config.toml
tie_embeddings = false
init_std_o = 0.0322
init_std_down = 0.0
lr_head = 0.00423
seq_len = 512
doc_mask = true
MLP neurons of a small language model. Each row is named by its layer, matrix (gate and up: input weights) and neuron, and shows model dimensions 0-223. Each number is 128 + 24 x the weight over its row's rms, rounded and kept within 0 to 255. Numbers have three digits each. A neuron's up and down rows have the sign that makes its largest values positive.
After each neuron's rows, "fires after" lists the tokens most often just before its 100 highest values on Wikipedia text that the model never trained on. A number after a token or word is its count.

L4.gate451:161132091161136101100161061130127119117128147123080110106132137122162170134132140087138149137131123143136114156118125114099133102091122124136108081118094111093105133069149120114124104119105075122119096155126117136086118105116116170151108115126108118129149146092110112122130136139124132104147142130128135108085118107116161083134085156152145100124132130157172119128172124106143117109092150141174188178161129090094120141167074072176144151148116115132137137111141094117138142133142128127145160190128179132150123144128127092144137137156124132122094132122147149103126139156171110096131109128095158119155136157149100103129112113131152154075138160129136135096150128115121124097087
L4.up451:090103189147113149130143164164165144115116113120153123109086107089128110141151125129099098135135122104085148154113140101126095085120147147137125157095129122159148127112157092130148105118085126131130076091136130113138144111109128110119108114133121129129125134109101146160131143140139175159140092125152109115113157152162082109110144114138161099133086137082147136156151131126117173164138138140120126084124122155113133155124142088097090140160108115129143150127174110123138107114093153131091114139097133154112130128156130092155121155175160089131094104170121141144122073156129141067107141137124161113131169082125122121088090176152115089139144130134094103113128090146127076117136
fires after: "\n" 82, " W" 5, " was" 5

L6.gate633:130117150139064129129131131143131104149135159122155127157130135111125157167137125128109158138153157167101138168111150128086123108098098146079098145107102102093147099158138183072120097174100106151105117104186103073128125110117143127113111120133086100125118151119128111117119129128153119122144132179131148138138164120150116122133092132125116104114125153142154149149145114196128125125067102139158136127131129125113172116134116102091124146152152095134160113091113110105116114134098055136116114128130125172131135113142188147161115147147127102112154109085125194133106122123138122129134127100128130084125120163137120122140113087105171166166132157131131112134149149108126147102159
L6.up633:114119139113112119114153113154129097123169128145174145119133134123129185171164081149171148132170129172161147137135149127144135086122108139126140120129126084128164086163115119123113153153141138123157135124103120149128121089112126112147151132124129136138095130124099125129172130132132121105147121149118134134111095146069178154155168141108126098105105150162155114110130120119107105103075144170146165151138129137084112118129135109122146125094113120105171066113128072096126120133133073135114117143163134118113105086158146107107135104122093122121137164118086132142107073122120130149161100094121159121094138139125115151111131165124158181169091113175080151093117150143134138116119
fires after: "-" 33, " (" 13, " in" 7, "l" 7, " un" 6, " \"" 5

L6.gate885:094087124109139175124082128143102112124128095132159081153110125103087159140139138106129105103146113134125144148137153137133117079106130124180077161190087139140119151152102101128114134110171137138130182121135111123164155102087117134122103096130141130116113148135130155103129128134132101116140118160128173146108159153153136137141124115148122079146084120099126127101094108136133170126151134176139151125126099148100122154138135114115139120153188108149096108130107162104143168157119133101121158164122128133136128132130168128148125140141147112168177178131139125107068080149117185132117143102114130144082103130138132146127095107132120138109107116097170121170124080126155138143158
L6.up885:090105117121135140137102155123114122093139125120139107101172153104127125102069135091159102132118121149129136128145124119101101130151099172148102130159129101164118113148113104153128093131143142120123161109143106131133152076120141089106118095077130123108120095143116104142118100136131115114146110144129110142066065147125137162076124146139057118117133150041106111172136122117083187098125123179156124154103115125088133125132082136132131150129118120121128123174134082107113105100138156122119119072104122138130137092108122135103135118109182124130112147140139131108138122164161108129131160098140118137137130165140107162162110083149131112126133109142127133130118154132125156120182
fires after: "\n" 20, "′" 12, "–" 10, "-" 9, " is" 7

L4.gate91:101162116125125180094155092112127131130103093126085140133147118184146093138138162147128143156158124094122105159162113146153101099106155099124142157103087132154117132114131136120115135128122122107132152160143139134147114129158138128133140126161106150099152103117086128169182150130084123137106139138120177109091113147120143127124168125102119143138093129148096104152138141154107143056110149123116123181170099126133118163160084101121158141129089126121134140103125142113143133117122140124118168106173135073127137114118164087190082112143136133100122144135133104111129078114108119145140145171127160099136149128117080162142140105163109175111139117136110133110137152086116125113182
L4.up91:126099113099092120121143144107139098158138147144147127097126128161111128128126146119146139142175126118140141138146141177093090126145136106182148163106119176084144116131138086125107094171089128156114091097133107154090108099139122134133120131161144108111104140120113145124104109138135116134138113108103095103186092146119172128110172111141131164149118158116115100168155112151107111117164158185142131146142106177163121121098146152128082103100079116176117105110093132072137108114100153131162173156112097149150128142119131135120131133124105128124080162134112136105107107161136155122091135115123134121103152135123100163114087129150132100154108156161164123093122119145141107094083
fires after: "\n" 31, "-" 14, " •" 5, "|" 4

L6.gate3:169097134114073119162106131133110204133106121123095103108142121127149126137119127140097124145205114174090138126134077117145125156134121138145123109158168145096127116183156119130136137151143123088138129116101131133159147140154156136124134101099132153148087128154107132130107171140125100150090118132132078130083140160120148122140099145132114129152130131126141157106106138203096128121134111162104114133137117087133120147136133129107142132137173122138118119102110114111111125100101074149155090088156138138136119111114158118130139132126121156139128085098131131082099106133122157066184110135163151115128146107127088098101168143129137157122174160147149111142174148133124120089112
L6.up3:140114166113155123147155143081074127163120121190140114144141121138146135147118168152118093151162116145118119132142107129132158128122154148117152135128072122126153108119133117155145095123093117190102111149122091117106123100097195133150127134074146141144114140137123123129095150121145173118106096123139106082112113138102124100150100131130133149201119132129132127092102124154173107118120144121100172103120131098129092120120155166123166163139158145080110155135155177120123124097166140177127131114141099162133150136159137150155096157111137101142151136118179099138141104127097128148107139139137083145128113108191115129128098141170115130105135123140117149143135093171124123117148
fires after: "I" 19, "B" 15, "A" 6, "S" 5, "l" 5, " App" 5

L6.gate410:135143118113088108113152173143141107161129113142100125166046131140142121144123167150090131130150111123114133114148142129105118122104122112171132127137080127125131134142159104090128190153090143128125149155126135111124129140156103121131119075142105130145099125138156166124150117134137140098132156149135135104173130144124147156148091125105096101173082088126183120113099142157120147132091161126116140116123162159146151163189122104178140132122117131096136122100166161127155122095108191150123158122156146098110126112145103164105080132098116148148140118118108100141106122102114090114154093138135113144127188170122098121095147149145155140143174117144112119094128127110117111118161
L6.up410:161155090109154140112148164141110111134126122138151148132122125140161129132120117111095119110126105102101130123160121110057128146069136143138106140129155135135090108051146108123084126121142102137110147123122128145110114131124141117134134159113163136148113088070148128102145110139139103142135079135122128101126146135186114137122135141108119123148139114146151060123153129133151128140139113139101162155092111156104142130137091168097154169161108121089083134110127164100123194145119149166133096117112096106112138091130129140134121102119118149144094100123131119109100124187129124172156104157101130094141164121092107156117096168131140093080175106146115138142107161153105154149111
fires after: " s" 25, " d" 8, " t" 7, " S" 7, " inter" 6, "g" 5

L6.gate865:089133169122115168095137095098144126133130091113166152091140145187133143121102086117133167154122138108092114140128148132110112161146090152122092168115153119152152130117133134131114147101076148139127165086102100134102154128133122135117107159146147176107082121133135146130125168118103129137174107143105159100147138091156138151180123123141167110122097155166121123127112144132136094133127146117095094169167132111119152165123126151102163119090131162075160136125155103113139113128129119181171161143119127158120139120157128149166115159123127108146112162128099169168131085174122143140108167108110127153121143134108148132131152129101098107130092101133148145119106108169119161139171
L6.up865:110113154128178145166099162143135151126099125105149137161134128182152099176116147110157166119147111156131112158117163114112123153142121127132120119138101131125176119077126132103118128115097158102167123103157163164149084177108126099140056136113165125105154161130096091092160142109079149130169143127109136119134144168105140108166102119130136094092116109133159097102129140138066154144140150156169113143177126168143145084126152114093131152125164119111134112122111125149084129118150118126136117146152128118157110135095170095149137139154108107093142128144113087122158103118128140127093105129116108102110070147142162123136127102132151104122123099108124135122123167133113150127135
fires after: " J" 26, " G" 26, "J" 5, " K" 4

L6.gate5:127127110090100137137135132109082178145147126095161104144136103146142136153123096135125160164151117103152125126067111132102136135144148145119142157122124136124123119136142118154133107131134099114173186139095088130126139118106110143165116152151112156106115095182084125155035132105139173174139121141135138106096139110134134143162161100157159110116134102134118144148096105135084170110102155145138125128139092134111106141128149182097130121118139176118127138118138150160121160125162131128123130151152132198119131161142123121129129139112120127143146156138120154096141143151098137110088159163075122139115122163130094099151128099114118143137137110100131102150087079153173166125107
L6.up5:154121128088139150141148148104101105125119071122120158128126152134128094144132131126116136138124145116127121124087124138119106141155162163084115164128159100073119156084112164150093187129153103120154162110114132153150125167133158122144116143146124113125137122123126161159115144100154154138124144096094074126125112121110116177150099113117154085123095145137098140139102088112124156157149168126141070093125112132131109130132104175097106163129122135143127159125123123162098082149168128122172121142161154160154130162134118144160140126096148138152115164147098102096116129148060102157092114142147104160082151191133128116158166148127109130142149147124138123159089158129137125124122
fires after: " K" 32, " Sh" 13, "K" 8

L4.gate194:166127128146124128092147122132129131117112150124110147128148137132070142113121126128146126144085155168135160134134133143120155095141133144149110111116167138121144146129156136128124084111161071157135092174142167140102102141145143086123130115110120140119141154147080105104116106097141107172120149132125136170150115092133157124138114179158151141138097132156174123117152106128130121121079156115095153161094185082120131073127085099132111132139121105111184170111119142116151155093111095115160156131181128108186144108112124174171151118138114159108117125156125140171140158120123133151136148135092176159102158110159111118110128122110096143081155140123120142120155144112093139126124
L4.up194:112148124126138153129113155150160089140100102105072136162089110084123087121138133097142144104102115147157148123104113137138143135109138175083119095150128155148172159111170113123132123108129130110123156136111106101109148158114098124103164162126131146094124141088086125134095118116163132121142101152144143138128087111106166125121136166139170113163125128131089124151114096158138116129135118151116172103119158116124137142155103122092131142118185158103115121148129086072162150101069140117130141113180135083175137116109117122174098159117119150118114118148111130164159093146108123139172126126137129122147133109133064121178128081108135144142142145130138084138130179112106122125136
fires after: "." 36, "\n" 15, "==" 7, ":" 6

L6.gate710:128147140132133121135132080146105101097097142123101131115100096129113142114153096099125127120124111145104127172143156092136116120077140092158134083131150150136151189103100099148114104119152108101149100127116124171108144110103105169129116145113125184111165158124108129111116131134124096113149145138100078117127139100132146156136131092157147080088122130155122098113129108149112156103120086159139120113146129104136131111123104107097126107174136107147116115096081114148134142116116165083150129145157142077113158117071164115137120099115162127162152108164157130172092147108122113114153131131083168108130138174080098131107095094105148123148142116097128087148152113121180140135127
L6.up710:078145110147166115089107066130124114151122127148141129143074145131141143152155116109166109118158139132140151127152105119147153100081105124158128088116112158102140118118144131119110104123153108149157149110141099161145096140131085142144101093123162140117135144105083142068122101128106156107171147113091118123132158099087132120141177118124131084092126147122148105125154113138120103130152142150137164132123143129146133110161158120122196095114080125156164119077099121092137140122089159150124138167113140165128112123140169110141136150147116157128124121141158175090123152129069105118138121109138138159121105176102117112134094154135109137133143127122122159121136114149195143167147
fires after: "-" 35, "\n" 23, " F" 5, " |" 4

L4.gate530:115117102160132119181117148120079108055122079128107070111135169102147126116094081146087136105153103117109112142079159162147096104129110131151094103161123119133091161181143115139110111136131118158177152120135127101140100156143104165139122111132119120134152127142095148152103096125144142132163104107084116110099079115116125105136111118149128122142105111133106139114121126119102147127147111134109132146122140134108182107181160124125128090115096124139082099062113143123143136103101131137157130122103084138128123107172139163140145152122125137127164141122133116108132104125094144092156115194107153097134108129105103131104110099156128118126129144129109127104121148114162158128183
L4.up530:091125123128125122151130170148077113124096139150129115138140151090176100119089097151109105099093113143086103112096155144179107098114097144157111129159102142118114132177132122198115149122135121119146111147152119095143108151126120120119119130116115128181155068158149152132119098128159153093183109119141129111107133129145114117130092133151151099152114094070206108120123090131136133155119118084107140149130125163101134120131104146124115117129146109146090128094108110156095115145106107109130110127093144146081117135107124112149093090111113118108132148151098111140117125155134162095134106142149115128108126127136141156137079124077134103115105124084137145087108107118077148146159
fires after: " (" 24, "-" 15, "|" 7, "196" 5, "\n" 4, "′" 4

L6.gate883:102147135134130092132146148124125097130142153120168121117087135116172123164084128153096110127129147146138181097125135092126118155114137112139128107164139159061153109117104117137129143111147144134160147148127107165125130131152095131156120119126113124132126117118090162139193106180125142082165147177118166088113095069108127139163130143113114117138101154125131115080124140142093068136127101156104128105107139114115156186149121143134141097122105095081148131116106137126139094144127140156113130101113136136090086149128160132130169153146125172130164101112143106081115131178142126137115105108109127124132143167098126120161167162134108091123103124143102119097163119111156103165122
L6.up883:104102168126125119123142098151124124103116126093128143173088117088118142111111124119137147124088130119134169146126164122148130144126124115125157098146119129107137072115089070165118115154140157135137140111105131148145120094125131133111158143083135158148137113097064131111182149132140135119128150170107114097096151091170116151141106130177149174127110152146105131102071144129107095130093093109122135101186116120137141126108105118111150131093109114120140137163126137149115159168121113113126138106123106118091142116109121140102098118136114139113166111126176082152120105156109128159130136149101124079142101126120120132154138128088145080109115091108103099095143132127167056179109
fires after: "-" 38, "==" 8, "\n" 6, " h" 5

L6.gate588:160143087136121155137101109127144153152086104126142125125123145140106112129156102136121154169121131126112095116146168130126102154097165110106137100134118084121146137098151155130181137172135093145102151102094102172125106111100104112134106173134126135121105113175075193079086158169140152129142166108118170108145106117147136122162109116126143136131107119125136140157133103116109136104141108132139138115092133090175160155181101147146138110152134072097080106132114115110137151148101147126163152111091122113126091118124146155140084151133125126118135122117140125116125090139087103083115118107124122117136139115115114137149113102130157124085136118087105120106176110149149140190169
L6.up588:195123126127102103136141134113129151129123075146140150119086159135117125095118095103106143164118152120135097069165107120159173107122162133153104115108158117081090155134178151115133126117115127130131183116120160130110094133113163109121147094141142146147159141144116161093116083128147126094133140140141133135125112131120135100099141147117167087144136187137085123192154107166130114160176151143135107164130155127150098141132155166131147120124149161127133099136144153128115173136132127116163099116129138080177128101133116124142094142130167158117138177143116140104111112121140106145127085125113161153158107126117114145083097137109099166132133125097128154094127133141118102169109
fires after: " m" 29, " s" 15, " M" 6, "-" 4, " ex" 4, " S" 4

L4.gate468:144162104152085118106122132124076183145110169168121105120098111122120110190124147123128117133158107146124138159121150091091082172115140084098108124109092141110129111112101167098132109096182169120173104178129143154136128123140127150129112086105113114148122136135145094105128144176096110145179124143138147120147101119150124101112116125113124112077151141105111104108120154113103129099078136136142142114093114119109155146139085152120146097155106137105143142116077143150148152160161104094116120134118132133088116093145117138110147108133123137137162133139179090094113100132144135120118112137162134130146150184124111152110114120126134143074121165137100083148147134118142153098105
L4.up468:085078085140161085151107129061108129117093146132162128129076143179068131135115147145097120120139115114137153122103112107105110113137114139148140151119140144137132130130154128176158111140112139128087125129142136146122128145169111139130136122117113140147108119109075157142126140159094127121132101129089085129167119117149115124152133124154138137106169139086129142141157111073130106161126132146139153147097156102115133146169115189108168119118121157139125147136111181140163093141172120112165152158107139145172129112112155171145161151129132145087153113185152079143164135132135132103161129096141128091139125113118095138165131120094149083103151159129128112168119124122143141144117
fires after: "\n" 56, "." 26

L4.gate109:099160127154084104136145082143103140119122116138136120165114115128160092104112149126122123143140132125130124149152110134108156142142128149175141098098063106109135173150155157099154127111110156164089103140123145137126152109101117135149139127116086124114128114108104155134148159144093208114151126102094135154086153116100127142151116138134138094114150165096144095141147132114117102111110151147092115128133131104160116161176141110149086136120123119151106181098120128131171143087139101131089135133116124138067108111103086131166105140135125127098176144147118102134133124101156156155115120082129151069165124150104118149166095119159128114128156163104178118110141104148122097122121
L4.up109:143110170117125133134129124124115138133126150142165146128112176157129108136108123126137103087087145059115115098157159108124105081107119123150113134131175160107081144098148096113164114114100136108122135111129120155105125120107140129163152129128122125082120155132116107128147130146178131114135193113116163141127138085103147158124172143136121116098105140152133127131107068150167133115131138151129133117101149164149126063119144143107135120135142116131146113130132130081142118192167118129147136079122137128131113154130160117098163177116157171097097152085144096102134135122109108078111095134092090136095112165144116102147104159096114129094134146117122090102130157165113155141155
fires after: "." 45, " " 8, "-" 6, "\n" 6, " |" 5

L6.gate52:198135137162137156083144124145103114126161103162097105119158159111149108098149129132141164087118118105112139200107145121085075152133123123108118128148182153137146141130146136122128113119121133148118142144084160108125157151135111119167126093139096123108118136119110174124129113153177117159146177110110091136157135156131161134127141107151136145135085156121114083144082154108110189136125114120106070103151123111107154147115133064103083127176124064127114097142143118131147138135118125143156146164117103125143103127126163121134119110132111150117094099140143128134131173105104112146116124133096122151148142172141126126094131133116116166106115105124108090145120128146147096094113
L6.up52:178144172171137124090138095145091142128131094116124103109149149107113121066152147121160138125154114117118140111099133095105148109140117131151096141134098149102145168171111168115172100108161094136087128125146077114131126133113115155146147083098092091089138130104138130147131129121182126151125139125137123113119156152169121096167123123140151112117136113110146098156156097078153168123163103154165133128110101139099113133096169102094125085111104082156130127117116119101172124086114146119146127119148107135160069155133135137117112111121096132159172115114147108155101149110099142114118130151120132104105101126164106134166111116179090148149169100120131122141145149142141121137104
fires after: " |" 38, "\n" 11, "ed" 6, "|" 6, " s" 5

L6.gate243:088124160153082109096108125123123123095125152173128101130088121110100149158105102142090147115119121164092155150118109155061114092096127120156131144119135153120132109114098101124149151120123173175157138128135154131140154088157121134160111083126118093123130135129109150141133101130120176113110115126084187142099086137105136123118135140104141120127117116162127156158175135091113116117155126155152121113126088157117125129152174129165159114146103159132131137108124151095172136091108136140120147162138126135108142127148141177155133156138130110150133103171080132125150101115137110131165133128088138109146125136110127171118119119070125126123052091141128107132137138159183169114099
L6.up243:155072099114120104111121155096104117132136140138136129166151143106104099133095119140098133147108130120108124105118165154142154096104157146144130150119134137158156109124153105133150070126092104165127097161110101082114111136159111151127089109151087118160128112099136093149127131110158150140167126123107151122148161160096093096142160128091149123137108114159129136120140139117133094150135135109175127096136152113139120173143149102161133158115067156156196094124185132133124148142153097130142126109114127128120149096163144141166101108135135085118092105106128104080141108114104139115101158156138123107126103103133112164103122154122122138134093164095194139136129139112129175110174
fires after: "." 21, "\n" 18, "-" 7, "!" 5, " that" 5, " \"" 5

L6.gate758:124128103122139123102118126170146144143125125141116121138138167141119122164095094099126131123161110135142101108111162158098126125146128083130141113129110092108163142124179162129106126103141094099120172143133172137152130164172137118150083112155101142153136145160087168127179126136132087120106136114131096135150135084140102131100129077163153133107122169088126118118124114148141140127108174122106111128105109113113097128146121153141094118169154095141112105120173110122116155147084134112120147145165164143082133168197135129153130133132158181090110129120129127102111137091131126138110145141171078156090138096138119102155133134160150096124152152079150121135159082114156113133111
L6.up758:157150143131102107117129127145135135083111127168172159151169146100094136131114104085083152135145134097096161123119136105081098165097162109133152141107131111098155095162110120130126123118136123141121112102114135160126099084149136102112122122157149150154125133120095151115155169114107126143120144085109141080142130131201141153096107084100116115147124145155118090108124090133119139145132134131101145123119101154079126091174123178117131162122128155087127133104136121161132112116103114112127120130112087144125104092138151109134136148146168142118190114134174082105147142134118137111087125165109145080118159141167124120167128099161110154154110127087160078146138118127152117135145
fires after: " f" 15, " T" 9, " S" 9, " reg" 8, " Car" 8, " s" 8

L6.gate585:173151113113088108130141104151098127131121103129134137140152068147096122142133121087105109152137093116086124130116138085126141158148144126144139088141159083109183154120122118137122122167123109128123110132112108150093159129131124122093095138104119194134153069133103115118105107155138122131149127122151088095127132104118134189148140087194129118070146136137114080176083154142143126158105147135126116117134108113109127172155118188114127161160105157149124130158117148132112177114120107085112122150128109111098139150119127153139114125111117114111149116145145126109100136119158114120112148182079120112111173151152136113120146139095144094094170114114114103145098133111112155122114
L6.up585:096149135128147094115126161125079145114114118086128131139133133109169161104137107148119181141167115152144127121125106130129137146131106128106142133110096152108091095162137084115140112133117118100104121143105132077105109110193138151164133115106140136109118150170086133110093140094159133134130130116135125111119132153138122121115096102114119149162109141103172124141109121160101149144126105164145128122078130141135108106149152145136178116064160154094117105124117140159133142128140090143179157102167125141091154119171100134132118159133142160134118130164131152113150115127111146120127174136147113150099079112133123156132124189133182158099134127212154099134142092142174134130138
fires after: " T" 47, " Y" 15, " K" 12, "T" 7, " C" 5, "ak" 4

L6.gate663:146143108128119094137125122140101135120130111120128113087070131143103114114119128102103183118197141123149115162123111095123143139125180133176111155136160103114138137153115046125118176119106112111138118121151147136120161145148141146122149102130080176150125138156089134144179136178131163112155136158167124110171134095143178151160111102165128122106166122135126161138097127133153168170110116132148154106077095141130129129114135116118108140131104138146143147154110116121148143122150098109149155173134137107053110166133142158118114077132140170095143129111125167144135136122137154153133124109128134128074149143124113143137087131128131131095112129111123120138145099173120122156125
L6.up663:091095174157113123129142163131127171095115179117146114106125107156163176139182138144108149131171136106126189158141150116118148097153122138128152152142112121147126149086136145146113127129162153114148099100149140138120106106125145147120129145136124135111097158152109110139118155168138133136156140121130095096124179150153168138104099159095107136120160113143095170107104150150171094146155110115147108137139106162123105084149160115086111135145161102145135144156140131126102116168104109093112113155149156119138137105086147122143114151158127122149108130111150169151119097148173149132119136100187127140173127139139131100103109172089135135137172171135099089142130114140168139110090
fires after: "-" 41, " in" 6, " (" 5, " h" 4, " \"" 4, " H" 4

L6.gate69:143100089159119127157124118128095092145108069141121113151162125146162107139099180105119161147122150141121133151145148105141087139101162139131100100155137132126139145127122131125132109112134126108172164076139094146117129127142114122143152134115143125082148082110115128148123107152107132116157126102166152171165109138103122182118130081131159133112109146109131109154142150152096170160150150087119129093114080144142135157079128128150137112165104144140138112100100136096116109124124109133099096206136123112117150094142128106119130119153112088105099184133103149102113102118147159173108132167088142137145160152088175134126135179136124111113114120094132137156133102149105162120122
L6.up69:112090121138149136115150152153097159118125125123160120124120104140110128146111133080143134122170152090110166149102100141120099096142077133162125130102072095107095184124090154125105117108104164121114102173160159147148141088094140150119146117141103146148130151181080122145121115110114133106138122116102111091147125153147120117094117156066110139132101142110114147150145181163144154076150126138163084092102106169136141122150105168153168135115156146119110143114138127111136101120111119133126126151130122141110112128152133112077136131152136131156113103153126099138134149168139153156132139123120120112115117149111121179060118147131091174114082148128134116168115157149148151151103
fires after: "-" 20, " (" 14, " S" 10, " \"" 8, "{" 8

L6.gate730:095171098106166134127163122083134137133123078167091106150135138110145143130113111185132179134168143088138136149097108126141084124131109136132106117192142112115134104132124120098156146153108145108110091103155162091130116131154105136149144112097130132105144165118148099117120098132119089127107141096148086163085081146108125119151129114135104143150119135095130133095111165136130154081132099117154102121160092143150148117119152113158147137108099123133140140112135175157127111098128090161099155108170139089114111113123179111162123123124077157096113178122118158109146157132100119138151146142117111102120146098134142106143116152108138144073116073128159119122146114131081110145126
L6.up730:118149099086125170129116127109103160090106132172130140134131089118136148111123136126133107137157118133123125103210133137119147090116109139098139122126085125149130083168156100127155117128128111106145117074116142149100110168115170136101119130125108121097140104136098148165125143139128138096122134127160117097121187139140160133105127133131120152134120136087093159115134153111141120084097108127136138140135145154089120135159175127124113093147114153143115105119115094134141095156153116148125109104120118163126148128132114135076178072123128144101152102130177082085144186145140147169103123152138089122102137139108104130145166144083097115131186117123115186111132162162125120123100
fires after: " I" 15, "A" 15, " U" 11, " Bel" 6, "I" 6, " A" 6

L6.gate421:141149121116100132141167097162150113159093149169116136163132107156108126154108117118073131144121141081086114112143118147130094129134170135136115151121110162149151079190139118139155133116092088127149108140085106097152180175174063136128151118142119102096133098120152121102081139138127118155122126122127155123152139125138105115130097075120123149183132111086160150132143126107128137146097114100149154150127198110125113158139134155102118073148129126112117158118092138133124109126149148131156128157098095086136140113146154105097095157124132157115153090117114123087073118127129121132110129143124154152146102149140133111125128140134116158146098127135144119114182100119138116135168
L6.up421:148090158120118100125131108158133089138089134142127165135110133191116103153093130125095141111099131097092098109140118135158142112149128130144088157128109152136128144178119129114119126117128071154152102096117120085150167144125134130123173136136106102103151076122182120155060140128134119179088098094119136108129159137150119124132113085093134134149135148105158142126150094104139131155110138135135135151105163145112088128142119173114117150162138135130131144114103149146117132109181168117137106127126124121139095145185101098125111144130133158075155111112096133142071101092168132134072134118123105168140116127174129101123128134168113154143127108122151147149166110157133107121112
fires after: " m" 26, " M" 12, " A" 6, "M" 5, " e" 5

L6.gate134:087152105128137131131163121138151147131116159122135079133071154101153174117187091062124141116133127139123106109163098134122173117122134119150175133132072127120124143143112134091141122103083145163138148160111126166110091110138122161165152089122086111120104109117125113186119095125160154139118142129116137099167168109096127083146151151121066091140113127121141142121104104114094140126079122147170151147113148132135144148138084130122168136120128115118117121119146139109134122105086148121109160094130156092133146127114161152123113116169115121155122148180131131111113091135124094145150129132141150124139082171091114141127163098147114154148133097137093088149128117134140142115104
L6.up134:148122118172092106113124103114128113124130127131083153177180096095149126153141133120117110142123130098108108160132119165126096152086106103151132138098130142161149153123133097122095121123104173086100137126079119133128129131168094131139114136108117082116121116157104135119093127131127150155170135102120126152121102165110165105042135125128109170158171079129128123142128145135112133123171117118114121083128121100130124129148121148144126163149155144145162133139143164070142150095115163139085149127083109134091171123143110108125103164110115097130127136148124117133123122108165123102133128107159138106157189141112150139146100133128147072152142083140139157094088124097133142152095
fires after: "\n" 77, "-" 4

L4.gate779:134103116114129118121119143151138104211135148182132127150119123115095127131125141111116148092143158131129155119132138133098079142135153106103118144103095126094100127104077131159105128136085119171124112085094114107115114095157142114129127139122100085152173129153134127105109149146131110094159189111103155137176147103150122139097123111107133174084181127122115140112164135135168143103103111133127156138092156111141132155114118098160148159116119142118128202090126152132148150121153152128141120143069137165116126119146140152116113121106110090135181131153105127104096136140123150134077117087158150122123149148103153138092111126163090102131122100140138132165143116121120142176136
L4.up779:127103141124118123156143118136118143103167152137164145123153157124135098106150167106142121100163123136099112130108106184129114144102096129145146071135125080115112068154144129137076147112150121102130130161071120148111130164146141147124137113146137148129103184110130164139131143161137106151142123142074141104132149138075178120126140140130103147102102119154120123129140134142157156126127121163142126109115170121141134130109143073131149086122131106121107110131130074120095108187100108104121134100192106104084119133131086173114137143154142138133168124050124116119129119114115127083152100155136149161153149137094089148125141108131176151144116114151127142119094125145143134149120
fires after: "\n" 29, " \"" 11, "-" 9, "===" 5, "==" 5, " a" 4

L6.gate125:176133080119148139147095171107146152130093149146118104156118080124138145105119101148103129098156126127091123121156167157114132094107118102078145086163123147144121147179106102134090151112154111105159190109109148136136147102148125160117167105093152122171143108125143125141099074087151140138146109138140161133112108112154158141111125112120115137144128106084100154129109168141140150154133127136111131116142097123131154101150108114149132106086168128062123125115114156157131159137161128085136132152109117096181160077126128159148110126125137151123148149144117122117103072117140130124081104159151132115116141116083103149162129105142147136109101136132170114123148090100147157133135
L6.up125:094111128134123126107095172114127159167112163141133169139106171110146119163110126135122096126167117119116155153132129151112100164117133172160119099117111122131160168121177106139120096126104143120166126116113105141102117095117111149106129129131124126167151140141112159136102138131121100118090126137110167133152097107098145117128108135151121111116102145165112079105095143125090111124118138114118130159142104120139109170158065119069140114150159105154151132155113154089129127080120136138130168132100121115146118138132167152116160144151100133146144099159103086102105106169135136124098171117159124128134172147106134108152138180134170130113112169123087135117144088131088123214141
fires after: " (" 80, "-" 4

L4.gate479:133116135144128135088148177093066104108123157095137112127114142124131107105119136109175128116155115146102143157132171120107073139101104096130112105163143138135103129111103129100156107111127148141147117136142184127128105115114125110141123112126141155135163166140151124128106118142133156102130120131122136113190149085184166112106155139144152125104072103115129131139130109145165197122104149113132184125096115093127136101122143125071166149169107124110121134140111133116118127118153105151089107109078120144125159118100094162123096176101128089168139134173162128172140153132131129132120087126102160120089142127134114087111104106145162109134139101120141163159128089123132141128106
L4.up479:130116127099105134110117106113168153219129120092134091147097142101077135117123109123136150153099109106113147104094127147130122183135141122161131154113137087145104123090129152133145111143101097125104170130148122103104113123157070148137104154138112121099097116095092134145101137127142131169121143128114184125121115163111125121124163082107111088157130152122174141145169131148121140153099127131154145137141126073127100124126121150145148144103127170134087103137130119128167116125131125143120100119128139134137127142145158138119187105134116139096174147106107127117121179164181157107099149136116154121100103124148086110138097081123147102075137157110147107124134160125088158132097
fires after: "\n" 92

L4.gate401:090124126162140113129138116161114156161163138140158122132111127167123170151101160101110130130131142107116159202128164157130084139112124122156124098147178127113136131120140109120125112108109142151108157146121106152091131103164109139181099116145102128107122136132079122089143134133102132133193149094144164129148122133088111159140145125176145101094114130124155082102088095158113082116127141159125064161137105082149148139133118134107112074141118120125138109113129136088152156131099129160115162151156100149143132100117154116125116147112130133076142137102165134116141074135090106115150142131124146152166114114122112150090104143093113140132149125144105104087104132142108156086130
L4.up401:118166079132134149122130106065128099083123153146168092152067128171132176099134144092123124147193109157112121125141135152131117120156154107165107127074115137108120113129113143140148108093136132130165118181121139138118151109156112144111153133139126152121178151132140139151149064137146141143133104115159121096138098100138066104164135119103086119139119124121110128119163119120117122115100111150130136122098131145157107108143136138144138140081098162091096148134092124151149135134096172123133175169147104102111101131161149167115150142139159160121127114148115159140147151171152098101149111143121072112124136137116114096178133136146142135153170125133120151138160100132130124150150
fires after: "\n" 32, "\"" 8, " \"" 8, "-" 5, " F" 5